Weights of a small GPT-style language model, trained from scratch on English Wikipedia.
Architecture: LayerNorm before each block, learned positions, untied embeddings.
Training: a variant of Muon for these matrices, 449M tokens, 6849 steps.
MLP neurons of a small language model. Each row is named by its layer, matrix (up: input weights; down: output weights) and neuron, and shows model dimensions 0-95. Each number is 500 + 50 x the weight over its row's rms, rounded and kept within 0 to 999. Numbers have three digits each.
After each neuron's rows, "fires on" lists the tokens most often at its 100 highest values on Wikipedia text that the model never trained on.

L2.up349:549537464546548454517486483559427547479473517540502567496463528539517631503559462473530447532538477509507490487458539480524520426465447509590399521490475497441433546482471573555577470499475579543477479434463576510417460475539534562455487463443516452504468488509441587505603534504426544435
L2.down349:416418466476485571481426583600511504475445481447426498355532537478566507483470426516465532461536513518484562551509506466514552407545513519440430520502416547538438528448464550484514536460476530569561534492484535469567447536457408433495470546479491438485539458444516544487639446429492518498
fires on: "ub", " de", " at", "or", "l", "b"

L7.up204:490482498516548533481449465540493481561553460531394466573518592463479494543511539474465559462529522531529528336487569467527443427465441441506558444550596502535431489564551579484415517557655631505523453604449447496586554479507588524543542517528437539503501533475514501448513509507555540532
L7.down204:563500468449565499489548623553483479500437471503478457447529485433380471503515507445454506600595404503462534417398542543485517418439469486547510527536609579505494544549538538477458494442532501394527483488489528435453438464552531511559519541527502444478480488554506440469488512549473430540
fires on: " 19", "History", " China", " England"

L8.up414:520491584478408453455567462471427497526407419566433550512446484484620558550441446418573461445487526569457572505358536544426493515413450521491473486504555573456499551535480484476549508483594527519463559494477468518509551448517485577611451487506565465449510492532577564483509476490480524414
L8.down414:497574555523550491524468532560494653447462430433497496494467565494504540583521537453431546494555528533522579503536520472614554445534416546569547469456496513530519544408490534527540483429532515474585472610419520463518491566379609537519513490488438492418569534509463394549408508403514431500
fires on: "u", "ra", "gra", "er", "son", "m"

L6.up669:509499484473477431542506507440495453451446563570539444498506582453481507519513475510473473412511526490494546522452509498554504509561593518495493545538522472469526464435542442452611516405491529547562527478434377577504650425482480669504510473537475511450441600482474509479500545454532532445
L6.down669:455483534467450412452462535471498506474504604445508531590557553531642494466475549504491448474509491528591469481424497525554511444478570526489508511600505502535498509506483557507468575488382464506500519552493544591429431494526509525421538549515499420470427558507471588567458438603551620461
fires on: "ur", "un", "l", "c", "fin", "in"

L11.up678:582428516438490537460466489522390460519472484468480411525437425567478490491475543476481555541482496510564446588504581440470545411528554459464565533515458504532556580583435466406505568467541552501444428545448458453515546513546480528576458404503506531473549435492508458404567517427510582462
L11.down678:533561549546539498501461478472499574562492488515394507509520517506457524484529541543534476427455575418573516611536459554388469523557546530461526478412423531440518434513461474559448502444582465490545508463449411494501476489436533578458515522552416524519479560510460459458460600541526410559
fires on: "-", " (", " Mc", " ", " De", " John"

L7.up465:640586542515541592515553499499538479492459525562555612466512530537432433586435518490496456566434470421621523489481442552530479442480512501387448472494509482508569534548422448572456570559461500509473564406572508445510609512510538416422459520483477386538561466435478547572590470501532507577
L7.down465:494462562551514459600488478509580525511564599457451505468566509471552576522590527517434479477470541498533466468370439495475398543497466525527492488493396526546604545429538587607435481461515458562544498470418609522602574517457534461415504532513477549431498495497461456567524532505466503488
fires on: " South", "ist", " North", " As", "ro", "s"

L5.up163:496554517563504483515454433437523545507598475470470452543412538431442538536419498575491552444436598506440522529410575535550474529515542434528640486507548509470432519559559518420511447513506461422489432518458547511496509479488549489478506589501438535482539459454517517463476419478520528547
L5.down163:493550565424506433510491490458486475529512404542484490526478431589487525541437486520462508470476499455557462449559453504521469524538552549518551519507450458515439474586513477400516453598482551566512526589377555590539465537467418527451530474446541521533440497569465476418439483505511543515
fires on: "ci", "s", "t", "ri", "ra", "im"

L3.up430:520494563558546564463540537528562539547555454491501474516535512457533445488517510450491362462481499502426625607521465520472489506567450410487478472415489501489528495369433553416572457529524439484502486569509521487479536458595426470407534431576502512486569522553514526484509486456561515536
L3.down430:443553459556504555480495546491478501508478531515468471463431417449436553441552548540547480477558448457546461470484490411517519559544491554609434545466576500417496524475387539567377486521620452442451548515523481597540459485420535596447439515480531454530539506528499452566431583504439560464
fires on: " |", "\n", ",", " U"

L5.up545:453562560532548409469548405544545497447571525584524455491483426543433524524469563574516425518420496446448445541510437485545539553491514470487552453434456499497508465425522471574582461484466430557581538435551385420449508514423499565557535485526585522540429556528525423562544462470435486496
L5.down545:441545557457572432465467505533581403502460470461435482506575514525384439497551465468579500551521452537578554529473544445558535482458517434542507546483490571509551449416568511521571550490575467611473577445437542535521488522461448469506551473535496552485547503535589563448436566444440505475
fires on: "e", "y", " =", "te"

L5.up654:600512467504470451527428574567466479454501516535578513522481493464495442528442420456532490573549606566487485442551457546482473493517515453481424437463541514444424480549662449494499525417495526577522471452440581433461434545495525477471510456497482477504555520499476501467493459505522501480
L5.down654:460492533572541507493512484557517503466424590522520474488417507543480546484495496496519514544559468548566446476522579465437493485546501551568595443447514445484571483393414525520462596524537509563540448482456519617509531523399516440478589495469489564527565449578444470514486467476450538496
fires on: " that", "ine", "ru", "il", "ang"

L7.up400:519523495445467567528468479491520507446410534512520500450349514520432483564532415524511414499477575443440483475502491515488409422427543508461453480529386571445516532533591529495518551501499572442497527475452439529409513534475524591486564373465473541491441578530493489465471482444558509483
L7.down400:461417507420526473557508454431516509486500513470533452477490464491438477418530437477423492434402474432556475500498505461503589485560515547548461566511514480478505452394589481549474538500472453536480499483543539406505506542562467479573531477522451486570593464600459545588472363517476472500
fires on: "ed", "il", "all", "un", "ri", "c"

L6.up392:524480485545676434551475362554464488516496401573567536475545537511519479505435563497488501497518546540392460441496449578514503574497500421560566518525549530441474574481516493500510433508418541417469447523548506554495468594462504547496519510505502449498511543523458514453473561477485433440
L6.down392:496580499477542530469520517420553558556495542434480396581519574429408505571488460512485477511433423424463523529444572525575476502536529542527484564531519587517472387543444533452500458533518464469545513561566479494559566535439509431480472418536499556592427527478508491628485451542555442474
fires on: "ta", " 18", "li", " and", " even", "ly"

L5.up900:551546509499479533464504524493621538466428473436563498486541518436556483441440523502457563474556494533591510478529414448518413479510438592538422486536543453524539588570508566488482453544646351489562481491441432502496603563487501511553459459383587567486504487510539396609472540450444404402
L5.down900:446406534467524440537511455482440425485518558589457543555410597457452444579523483462392467448553483473573479383499542582530493549527588540566569525532431534526491433487557452494548491562437538506464500518409500459496507480524442488517499508434470361475433516562430502521533466541515520604
fires on: ",", " (", "-", " \"", " w", " "

L7.up73:533496543511426450472540567486577507478656469497515471477505510480393512483414505490553556464493653453410542390457491469426521447502510547498524520486586537446499580562545438473493505512474558451426378517479539447446397540523503602513516569543499490464458466563613415492462511555542472467
L7.down73:475508556474493543465527473491536514508512449463443501527489518557450526564455525506487599482438574570550508451404493482494569478508546566456549488481524499437551366416513491459487449619551494533497496471547514535463412517468459546516537534544486510429491446607499505412524485476542524498
fires on: "ra", " Bra", "ri", "re"

L6.up784:521489507596458526489493592454464490396474502466462464548439530527570468503489586346462508502568530437539479567536580417476427411466575493473559441561456478565487565543474523493473513513431529449482572599402568491497452494532527597573499455421521432539557400542507501561531495527474530469
L6.down784:555487509470527486435476448538543513519511469469543426384558450520484509435509500555482586449480458508446544447466521463574477479501561440489468470533452463503495470461523515554431517442478496517507544545396501555507478458508534495528477536551444447393600471475481542510538458460525648408
fires on: " as", " ", ",", "-", " 2", ":"

L3.up645:477619413488563444580494458615509464474517476540496592504484480494518519540486468484495449550489486464460460558499508447453492477480525417532455453484497522587384519439523467451465507515518461447495502437561526493482512566479533482484401510564530507431551496518392518412526535453464592527
L3.down645:412581541511503491548464494470479454480519511423503586535485518503386489507444455492392469479543465487510477531475363505540455472540504587561503529497493491496484530560536402473424443494419494530531442580516544496529530471522489469439461478462476488536448516477537442479414575489518577548
fires on: "ro", "an", "ni", "no", "en"

L6.up218:522496521508413476427544490537495471486596398500478519410442592410511450502424495613477541512589480485391469452606548471617503493466503497587477504497442555577522534485476460432506485489559545449520548565563513509493496548453461595482502473519537547526431529491531452517516445469591557464
L6.down218:480463469374553614601468495475549490511619479455493548551481460541479482646520454573516513394547439452476504522561506463520458427492523449502550573517472432473519511496560465474544449594485524529443427507520500505599443527514433416600487545510527395461467400551555503468509580502583347517
fires on: "ra", "ri", "cu", "ro", "s"

L3.up55:453620538558493471471501442475499520543533523454491517510500552511528488509428524488623442510464422418465453451536475553544397424511539377519514510504463576463566471419511601543506530515470491504440508515427497512431543523451534490436524484584546497492548489563461445525506512480581513536
L3.down55:443598473500507434465539545506567555463516523412413575460498530529473602551463570503550482571508428480573560454530396458519403454518456620588534512517426531465573406524518505448571453536487469530578437524445563453521481529442428509526502562516529512505524531553488574447415551500542439594
fires on: " Her", "end", "ed", "í", "ñ", "9"

L2.up459:553466543541494534445600573420548461485444533584557481489513551516434484450566455505530443617475631484532550512523431529478419483429502483557510510457417512462563455471374488493538462435489557489510435571447508540576573469491489385519477473443475528439435433423449428523511377488564442468
L2.down459:555534462558558415601412502557393518489461505442485439502510517471493466465537379548574554541526486447488425526500503566547575498632522482535517470499505562547486489523569544541495558529597529490549486504557427476440458478505456598552529538430534508619557480553456577532460558531399549497
fires on: " Mi", " Mar", "[", " Paul", " Mc", " Pa"

L7.up867:471392514590546491450487579533489556527430458500522534440456436497496467609555501495523417482533497553506552561440514540502460478535455503489536499453477481505497498450524469443525416536489553545499534563486583476484537540494479474453514445454499534441518453556507585462598454503550442420
L7.down867:558528468465543468549414504434545589492575515554468491535454527429480486476491487474586502498443522421493464430566515529556598561494589508522532520549553452530432475500490559591502490467526503557582506500538470486471493471506573490471553479504517402534478542471525474584532605560511500466
fires on: "s", "\n", "ra", ",", "n", "tor"

L5.up616:563524518456486505406443527501462444522441603497530502560474460497523529485456493513530538576569504432504443473556532422458506534503487534490411469608520580545547568502447513441565582435598540440495462502433446481525492620515461488488570525516598548499459552556433502467489444545474501535
L5.down616:517540485519463432458581497415527563361504463508468431555534536503470493500554432420582381472530529504471544507505578536496474472541478557445482479530506429542523480615497556466547512603521559526482536521496466455550437547444531438546460492632517577468481487438491546417572527542536489510
fires on: ",", " ", " (", "-", " /", " –"

L11.up443:458557502458496527458444424584523421493459529615494497571565538541444523483556498508388548474572396567474521558478457598517453513450486449489479573531486493527507554510407405531570523488458516470568454543549414522427479465516465599508602466462460578507504613474546525515482495530500515578
L11.down443:469408518581515472543528512513522545573538448508556630490479439588526483477490530496479524524431569531546443512499541544417434427559536483527407476517384550471465605462490552541584475447513525617393552534507510557594503644474539510540584499533451577571545446466468531476458495479429468566
fires on: " a", "co", "mp", "e", "la", "re"

L2.up234:601523561538485549445612538444397520458610511482526487498453462648488572485550433477466434473529479498487534446448427405557469381525472479512461518533459483501504531483488533548451500479487499451509490513490566513426477523514466385464600505481524512483463578557448417457494474451423527620
L2.down234:589512536525527559481520437532395450537524443461527542513575534461462497502472531511438452513534445581445496493540494563520457426458460638540481510421570588491513453433561444547509504483518575507607482446443519504564546506476489447508533556459455484437607483452483525532428528467498460563
fires on: "me", "t", "(", "age", " game", " met"

L6.up571:469409443462437497540536503494553535391550495572495473490572479465551496572498434558515484556446510560456484577502532470534514548470583487464496467496456430506437569539449586488557506486565577569467513500539542447505426528494467478496501504487450509537476451499516472368500513431505483543
L6.down571:554512460496516530534539559412544484540507502559576607373510576500500516519481487453494400506442578542446554538444344469552564541476537626518459468521533509492437507595403491520557534410449496518507543546484504455508473491449520534441501490505541434467523442459478556598544425558554540515
fires on: "it", "la", "o", "at", "ad", "il"

L7.up498:527548466489448420473493485483503463498526511461506448526486548500494526386580506442545476528482521548529462483500454633576553525523530461522482419472393502426468439464418536557519500618503471455412520453428504474447468513520453485542469453543489535575447541450482469441421595527384524553
L7.down498:515512534558496511497551493474500434475476573561484377590587491530545522514472532497479453506495460538483522513499447613514462493397414499495534504397517481570470416577444501534482448416566457504373409550453441423465509505498516490570537441499487476424551541428488518513538568529493481485
fires on: "ar", "al", " For", "ra", "or", " for"

L8.up189:509495516503567483465473531448472406551501544467561501417518432528443510513477386438575498493609535493523449537479522478464472570502574540448596460543412475501501517412553555490496536544542446487510546501552546553580528476533482520587461529511439393476487502467630548502471566459524540554
L8.down189:510504472571505421546499499477486434435522536380566467517527446434535447546498516486407514427527475538507525571507475513556484462442555492586584418526535534477477510495539568487535461517510391425478485491529545556505478487454453477558621506591537554581517451497569512596486462501499416481
fires on: "w", "sh", "y", "c", "la"

L3.up582:499500604510526644522561434485523449502419435575552462533541514543481483457503541504481518420468427442426433550503544490515522502572487582420489432558428446462544410411394489530443560533513424485495424473556500525426519576456564546600586495521533462449527495478525582456505460483457531511
L3.down582:477566420472527472449503561492599469530577568444389427513478469493506588495553487515478501463409459484543476505474483501480430576450539547539543444481463599474516510561566523509575536504459470550532528582532431558511415449478432412444505516564545514414501472477462541569484561433401448453
fires on: " ", "b", "p", "th", "mb", "ber"

L3.up495:513490519463480497476578458471431482476505482464539559547567418477519445419587439544475502486512479472507552401446471498454452474538541549491562457520438503530403448459435555480479481539478587554438462525547440534554506541456411533467353505509503429482609572497453490473490477506542511512
L3.down495:410541496503420494442441486437463498474529499440535513462527514486414501413468553502473479478546462505474498484493486494446593544436532488543461598558503557490529572611552491513489504568532559555551548458559509551462568448552502532528463459514408493543457478532422574583436549467560559556
fires on: "d", "t", "s", "ly", "y", "it"

L8.up212:536523421500594476468518525511437573474494494529579490546539562516373439496528478460479513589404445537564398446481462450429429519491425524542532566427503407448544447479467495510527527471451473507454471489476482526458413509484592536588514485474497408408575488470522530411460505471503456428
L8.down212:517545547476476582549498520465469492425472523474523530477641466541516549501471380558482548540629546452473442447439408412449529464317659411517511514484499531503481512570494554564527471553436388522471512486471434528464425552496467586440508488626497523419506499529509459538573474508530503535
fires on: "la", "c", "us", ":", " C", "st"

L3.up30:460537541419511500616500544418495532466532468509524506464435512494495458487481519371474546535505499550461513545503486469560477474522434525466510544522521374517503587539538493528519476492496404526490479480456458473502486513495419442452552428501465514572477485414631604447558519488510493603
L3.down30:626453411540559517457535538485485473546554534539467514533534522619424478430468592579434553520351447504514493512527436474463418452483485477498527356464388479458409456473523441419414527522554515498451493464558520524646544526502591497488448563470537527494511461517442481527470535552517547530
fires on: "s", "es", "hy", "ry", "ed", "ty"

L2.up891:594439575530462434479486513522580512510562516545447532465467538477422504415578532531539442415409620495408462398471419488533583499503536423507556485490503510492490423454428511544549610492482486537449510506543475523543525447576534501475513486549454533458500437524512542549518500504416511360
L2.down891:583450469423492447495545497551398431517470520533518499439470609608432513490507406433475515493506542546508466530580553445518535500556437560526516382545457500545493410542518576459542479519502535496544458456500571440427460425525527453418479474553396522497503426475460544561544541458505479493
fires on: " would", " could", " may", " will", "d", " not"

L3.up701:539420463516583507442523565501434510479431406542496473467444524514459523542483600559527440520405460573466536580533472558522421506562507561563448438471567501390454505502447576447523477467515549470462508472536489498471461533532529473525522491500546598558528476524470473425549485448478524439
L3.down701:500618511428520390471395444484456472479466473479554542479552461456564456441531429493519507505563544532537512450542457370543542461460540522449491485526475463578491523566485556506601528464462512487496509507472466518453525454503544526423499463497493424580465513566446446500581503522572552556
fires on: ",", "Japanese", "n", "ical", "emb", "th"

L2.up77:519513413408508426524538386447551489549492533528516483497478544480492544488484545493423507522482457544466488561507492375554473459661589445554554456544391514490465486545538430476551521569487580520469524511428545567439507437542524524586477602395440482509465482434437531437497498392449542512
L2.down77:420480496489511468507430519532505441465473546518399554450490473495506585498541564472550572447543439482532514565510430542389590428491549404511487556511438479518489576521480507571475581577495424537535488518485514566439498543529393445597445496614453554470483484468456616463610551514457552566
fires on: "p", "u", "ir", "op", "ap", "il"

L11.up538:480445563457489509505472554535553494485540534537480434498429461420479591391471502486391446404487481534388491474574541525532518528500463506548469533607460471478552531458545511583507530527430512513453523475587543503506428554483480580498513542521490426560538459520527621511562505548587422433
L11.down538:521489483488496569512457558580558374505502490564477536525540526579495471466437472562484517407490474537545490517400539507375515467485499428430460547479565373477517598472513472528516509476537535506504412423428509536533489551466615501464502440478441441575460483536522514455515613628520642489
fires on: "e", " S", "p", "th", "o"

L8.up1019:492518515413587511385391490422550469466534473538430530518537554493466544443587500528440463482491512505483467623467539504582520542510505515511407504471559590536487506489485466458435481516463427507579528544403415532450568489533432535558532519451557524500492466449480528404574541479492428511
L8.down1019:493481474502549457556495532461581461528573514515476494489461499557458526516477514526435573532527431439453484465426527587477496502567559475496412467514516500487485497512424597568526464571536509549459525383527598477519559469490490518475599627499500507445510525496547579502470491637513456539
fires on: " a", "co", " se", "er", "lo", "la"

L7.up344:515501525553462539533530544462390484544641475507482486501534515536462473456569533515505512534507462518422451459556474505512544406451495491528564440464419462478438495592558513456556476517493534464465542397395452433492520555514464447495550461590483556520481490430516550440450446509489523497
L7.down344:506444520552509514554504501515451459499494482476497583495510469504539452468470471393480536560493402484531454484469409454516545502534595528572564420497515494471439480578462461540495404499452475490469457467515488471516524476527531620523512550498481476505562535430527507468511585457541440486
fires on: " and", "ar", "b", "al", " b"

L5.up325:513433523506596543537515524584493563524464647395510471532550466401439480426404563497420477500438485485456577438443431402532430634574454462522516526523487450484486601458534530470573605538555521430427436446497422510511540394463522576498444466532494447477421497470477516499492591451611572505
L5.down325:501414521497481503555453463451519501534517462564404599469521547517573434536454477472538419546549498515483487540487537484494454477489451464526631542559457527577455520506544500532447527557411414555565567501477538527337523496519509460455542543569574493472478521415493455547491494537515555553
fires on: "u", "gh", "d", "as", "vi", "ri"

L5.up364:478488454511557500508398536583581471513570513588550505447462504597488494442550470537411417487450512587406511523528497462514493482544544429496576543561469431453555555496635507622495563456541466458471564565480617467526484521412483443450536482581451455537490513490460433545483534475545468487
L5.down364:545521512459454562501479512475470524473523366524545557461457552438457462426538516527488585477462489438567513491535474429512565551516461510361461532531450570507473518557537415541445528530476593490438466449570496491475484485523474388534429522522541577619502452450539431556520523502482372481
fires on: "ing", "t", "ed", "s"

L8.up681:533474483490489409465523524505492495506462507525607535537513636460487576479436551510509478498435534507539419447571453525441409460482602526485509540549564459514568485400562549480609421572531530510528528427454382549533489588437584518531469403532431433431484450487459480471464381430508424520
L8.down681:610541490450560463554537517496577505446472420431453558538534556466421519544376484457542468505566456493529456348497521507539542508522456431516439473508458377458531426433595517516523508499465486544540518605474502603469502491473524528528512461426379521488485476514547491492480525522521520539
fires on: "d", "er", "c", "ed", "us"

L3.up64:457324546486481596499482547473436477507494485446581485559481554534468600495492535523525565466553428463444492517462561483533523470557543520613624510451498571436499520514563550500564516422517539538458491481514481513539434477414506557483501516478498514553415429547566474600527518498492568489
L3.down64:473526532508522532505521540607423516500510475568481529449479440508596573440474479549511487571512466360489499418536535468566467568500575401534497438446542555573587457517515541550464437510478509491435556522482523540504403528519497513489512480518499609494404506548539514430485480581429500467
fires on: "ing", " music", " research", "elected"

L5.up949:591494460533543496466510550467468507426550550565467513513629532544436487501555508509543461423521458489469513510521506458562550502496503482492455444517506412430630491503424368554420565467480437529453526452529435523508425521498427408440500481410500510491460502482579461471580496427585523630
L5.down949:403495490509561469504467457442550584480527492615507491523469545540503504447459464445522465449556450439456569475469441498569497448451519476501551418543405486422525472559512442493498488476493448570511549497488540519495524557418537476464516538515466577492551538571510523474441542511505471493
fires on: "s", "-", " |", "ist"

L6.up98:487513523401505514524492519453390538474539535427564557496487586509471415473498494427536509499483465611391455488465543485428535485560492599474500537505531505499467433486464540525533516482496439543477526504451478561568496490406571456444559446422483483399509484499553504544510543476513529582
L6.down98:531440501432501543489540522429536548547550535516527528524389425467549493418524523535578458553449435568456461438534587572389448524430511517510550543494422510593420553522426390492535409431416610526559459505568500487488495494511413452411530534525457543553521535625474482534443558546457422583
fires on: "ed", "e", "er", "s", "es"

L3.up179:470488491506565584466501502505580505540518490496470466505493536433562456507527519518572518504455541576564493508466491442560517503583386534544516388424474494580466407449558484460462485427576516557604468493560479544504410481413470534473495535474508492439479526379433521428443410451467515603
L3.down179:541575416516449427539470553520447433447569493377527587507561484493449570478525519533482488575453461480440492548439501475470550545485494529474533517392444445512471425542546500584512466467496476492537606516505512434491444427481493534476477477452496544563531518470466503478529562496475470610
fires on: "gra", "ja", " Gra", " Ju", " Ja", "jo"

L7.up2:452482532439426424439476515455509540459446522598451551517539564447527478488555645517455531528573464476591494432523463462463400403623496602501497470494566536511510536557503520548433511492534509392579481452544507410447539516520461529546598435518524515480491475444486466501497573492479483517
L7.down2:563484479487498532454584474529508539474443509481468458476533452545597478436512484521472544437462557553422479499455483464457537516436463453558467520488514447615477463490457567429534501448453502536493462566548568456541478505507577485569505451580454489527467486613521527500509519545426531534
fires on: "\n", ",", " ", "n", "de"

L7.up387:528487463509548443465627489471466462540493481599491414476484593491622510493508537482531478521525546546485582583493538380436498485537603517460508498482497510512525421524519525521425533564435578528547516550492499558366531500543515500523485447475455496478521577465511584477566443479515524495
L7.down387:559458517564531590440445523477392468514441490500468448525561456490528370444532491453462559474544541574527461475575521490519540555522501556442506453589519512466535450521482562482455509424537456526482494455635559498507544564534465421524575467464431533447498467474475456467589539512475458501
fires on: "p", "op", "b", "pp", "co"

L7.up147:445533569458458450502500486517517437431520499414493523525498395449507477490603532542436526552572585568473487552526380473461506505471421489425474494568571495484520514405484435507527489385452496495500482542477476606419456550522433586526477483466474506494444604497532429520600449461517479446
L7.down147:474435518439506392472487581498509484487514547505488585548422590449482444531553546405502513466488499498513526567525545556563581488492510536525527472559557549510407488476528483471473462478411482473527596563453562471467579398556447481562463518557517413413414550502501530474467466564488535523
fires on: " a", "e", "en", "d", "n", "ne"

L8.up157:497493497501611457461554482513456446467560448427450515534574470579547465460440563457435495480471495406489476542615550508535494553534482427485486455457445518393515570493494464463450466502476560507433558555476482581556418464510564441471405434501547481416510537554546417387433569539451415427
L8.down157:522529516565522521518444504551467491529530480477515477591465435433503418604554565561556459560443487532445540566553522469510485440496456562441538490591537493502510482529492477530399478588562515501551582549503474537566524525462490612432547418542648517428479472513442503488485542554466495420
fires on: "it", "ta", "c", " and", "b"

L5.up620:459463454464598482497561487486486454556508515557509559515563451599512494514518528436494507574598471545566454503518423402464509422428538536511518508512481483468486627457556500472531561492614598465481452579470486524458489462536491521473466536436432508589492483602543491507617578480538460469
L5.down620:537533578538477422441526491505486519575432514625565453417503460555544584516463475529519547626444438465548523582578558501526492553459476485544502510555548385474511560496485488495506378543512511574565500478454445426430580593462476575453505494573466478492491514542449543443496559426553507534
fires on: "ent", "g", "am", "sh", "st", "d"

L3.up366:496433544522546477439516503528520540498537469582485537508452506492417442496568439518560577482419501548533530452468484541516569493502537543529509432441462506473493487456489453491488560390424519530521448614487566514515557468534532443497417496558503562522501567601495464486556549436551635418
L3.down366:473474448427364557445493546469572402559555534522434492475431545475482493491557395471523514510550476500511500589502523406568594455460479541440517526593492545559529580556387489449437497512436536448460540500476540498509490428508587496475419418510421548582502484420479599536506416516527525437
fires on: " would", "on", " second", " not", "ine", "d"

L11.up220:460475408485402585513463554513436485582474524449489445586584542505512472509508414513482507556487479586524531563550461520474502484490449471538524598511449472546546573496544489431442505403512510431418389533452500438390533565486461536453458529464478495515488535440554556447503512391547543529
L11.down220:514475512549520432385419480520477425568559632589345441463459486476463557438474558499515543448471474519503464486492533438483603529506521466508440521460555560458601454500533507455488476473576595476511479548557447514440502491582558514544560484454437517548516535599556470546461528535553452509
fires on: " H", "lo", " Go", "re"

L6.up778:486474571504483505569555447620549543514459477454466511506469505461616455526483507591543483536546493536538445530513513492603456431428449441534508484450537460507543540496509534486471493504510591535417520464510526529445499451444507533542501462544525510527457418406376462478490626503495496458
L6.down778:510471533455517416513488493476457422455577546473651524513567544467402471463529464457471562477550484553476477459452524495456516514527604458590435429590541553590501511632489541497568444400512503490504520402419487429471487506552508510484477504421538452451463520561469498465544489450492522518
fires on: "s", "\n", "==", "ure", "ment"

L11.up510:441533478467447513538542562525468458517454450532460535375476425395424452498562477524580485369560493574462395487566467419496473570607576504594518467423535512527465507551525435461543532548570500495457492500490523586408503536449523509415542480443519564523472530388562496541470406535537410446
L11.down510:513537520540531567486508483475517437490461498618490547512513523442480517452581440479444412442350459557560458595513508477576447437403457556435579545606440479435557509531548471623520392468560547561486540518567571500521520492470546451512495477598457512447453536419582499501431509490545569494
fires on: ".", "ri", " 19", "\n", "ro", "ü"

L3.up20:492510465440500503426541525461522559554449549489502528528532466536402397473449437456516487577494549492458455608528508479508516559486440423511514496534542461485398594385481600410444574376557513497482489556470564516487490489491493492552514473496439540526527458520411467437592602496499489490
L3.down20:404485502503372483499543478497429548552525543473593470487508539502625546548555527576531511500549417509497504440456521549503571501456627521493549496541511542495522495418556460545586492520542531479410544476517538411506477499479463501476466486469515568679543617512538461525493500540523423504
fires on: "d", "ent", "\n", " D", "ult", " C"

L6.up408:383430490466478393413561417469454468437506463516507478487516492379420486513511535490467509465498469502481523413508509498444514576476558562478593476589507506519460531482446522484535568559436598498471518477473379464536431529507495531441500440630443511448560515548500481526561555504391465500
L6.down408:495524495498498497468508486622518490505468458459503489437527547475561555507566463517475523455524430467547439472526503540571424497543556517577446492641538555483477430471567509427631464473559467517448448373428520422558430556409447451545538532577552511492464473483533592530480520492551452526
fires on: "it", "d", "in", "lect", "s", "c"

L3.up541:542462418479449492543525509475553505495533463553553419523584498556556487494472502563537514538463536554506491478481441437484593567392452453603481488442493440543553469367521446591602484488532530534514521447522586524482460433500480498534554551509440607533460427496428480445614614484467493414
L3.down541:526508435489586419517449429528594490467494476536574508557469491424578488446488444528525657487522561506519509471424466460515504514532531381515550444630566512546522599536506499477533571571496444554520544506520456404430597589555560555557550553477561474520452468526484459512431550394530420489
fires on: "ur", "il", "\n"

L7.up310:434452578423524463537468434540483481558535556505487421578508417401529451428535519555532520473510564521508403531521528491513513469534486547445564539554443434540493467409502567448569530508473487565506494531559477544492532583543510531580479540509497462493526388489603591518521477539472430453
L7.down310:504629466529450485525555507448508564458460480529513429500444515417562348425485504466591509519475431544488477499456451519466498535425461415483501491591491532498613584500584540474478489450467492495650499496398420503484468532522520503528515438493602514488439557606485474510377558443537535485
fires on: "w", "c", "p", "th", "u", "e"

L5.up998:469570479443483493464431555515633463504569431421507464472462513573545534502589579533425408502489524589475453505551468466473557552498535480560526486539458459616557474416558480487422500482478465497515552582513577535512520557548513445501546540483506580517514490465525525516570578491466463454
L5.down998:414476428489600519540481545474449493488526573495430502576493543560598473472462528480574432537478469443431405490466498525465447465548472497488449437487399530488463487444534465575585510546513553600485533471491554496506595531518426486520508505537581502570473468565515457511503487404474589494
fires on: "n", "th", "et", "t", "ed", "ly"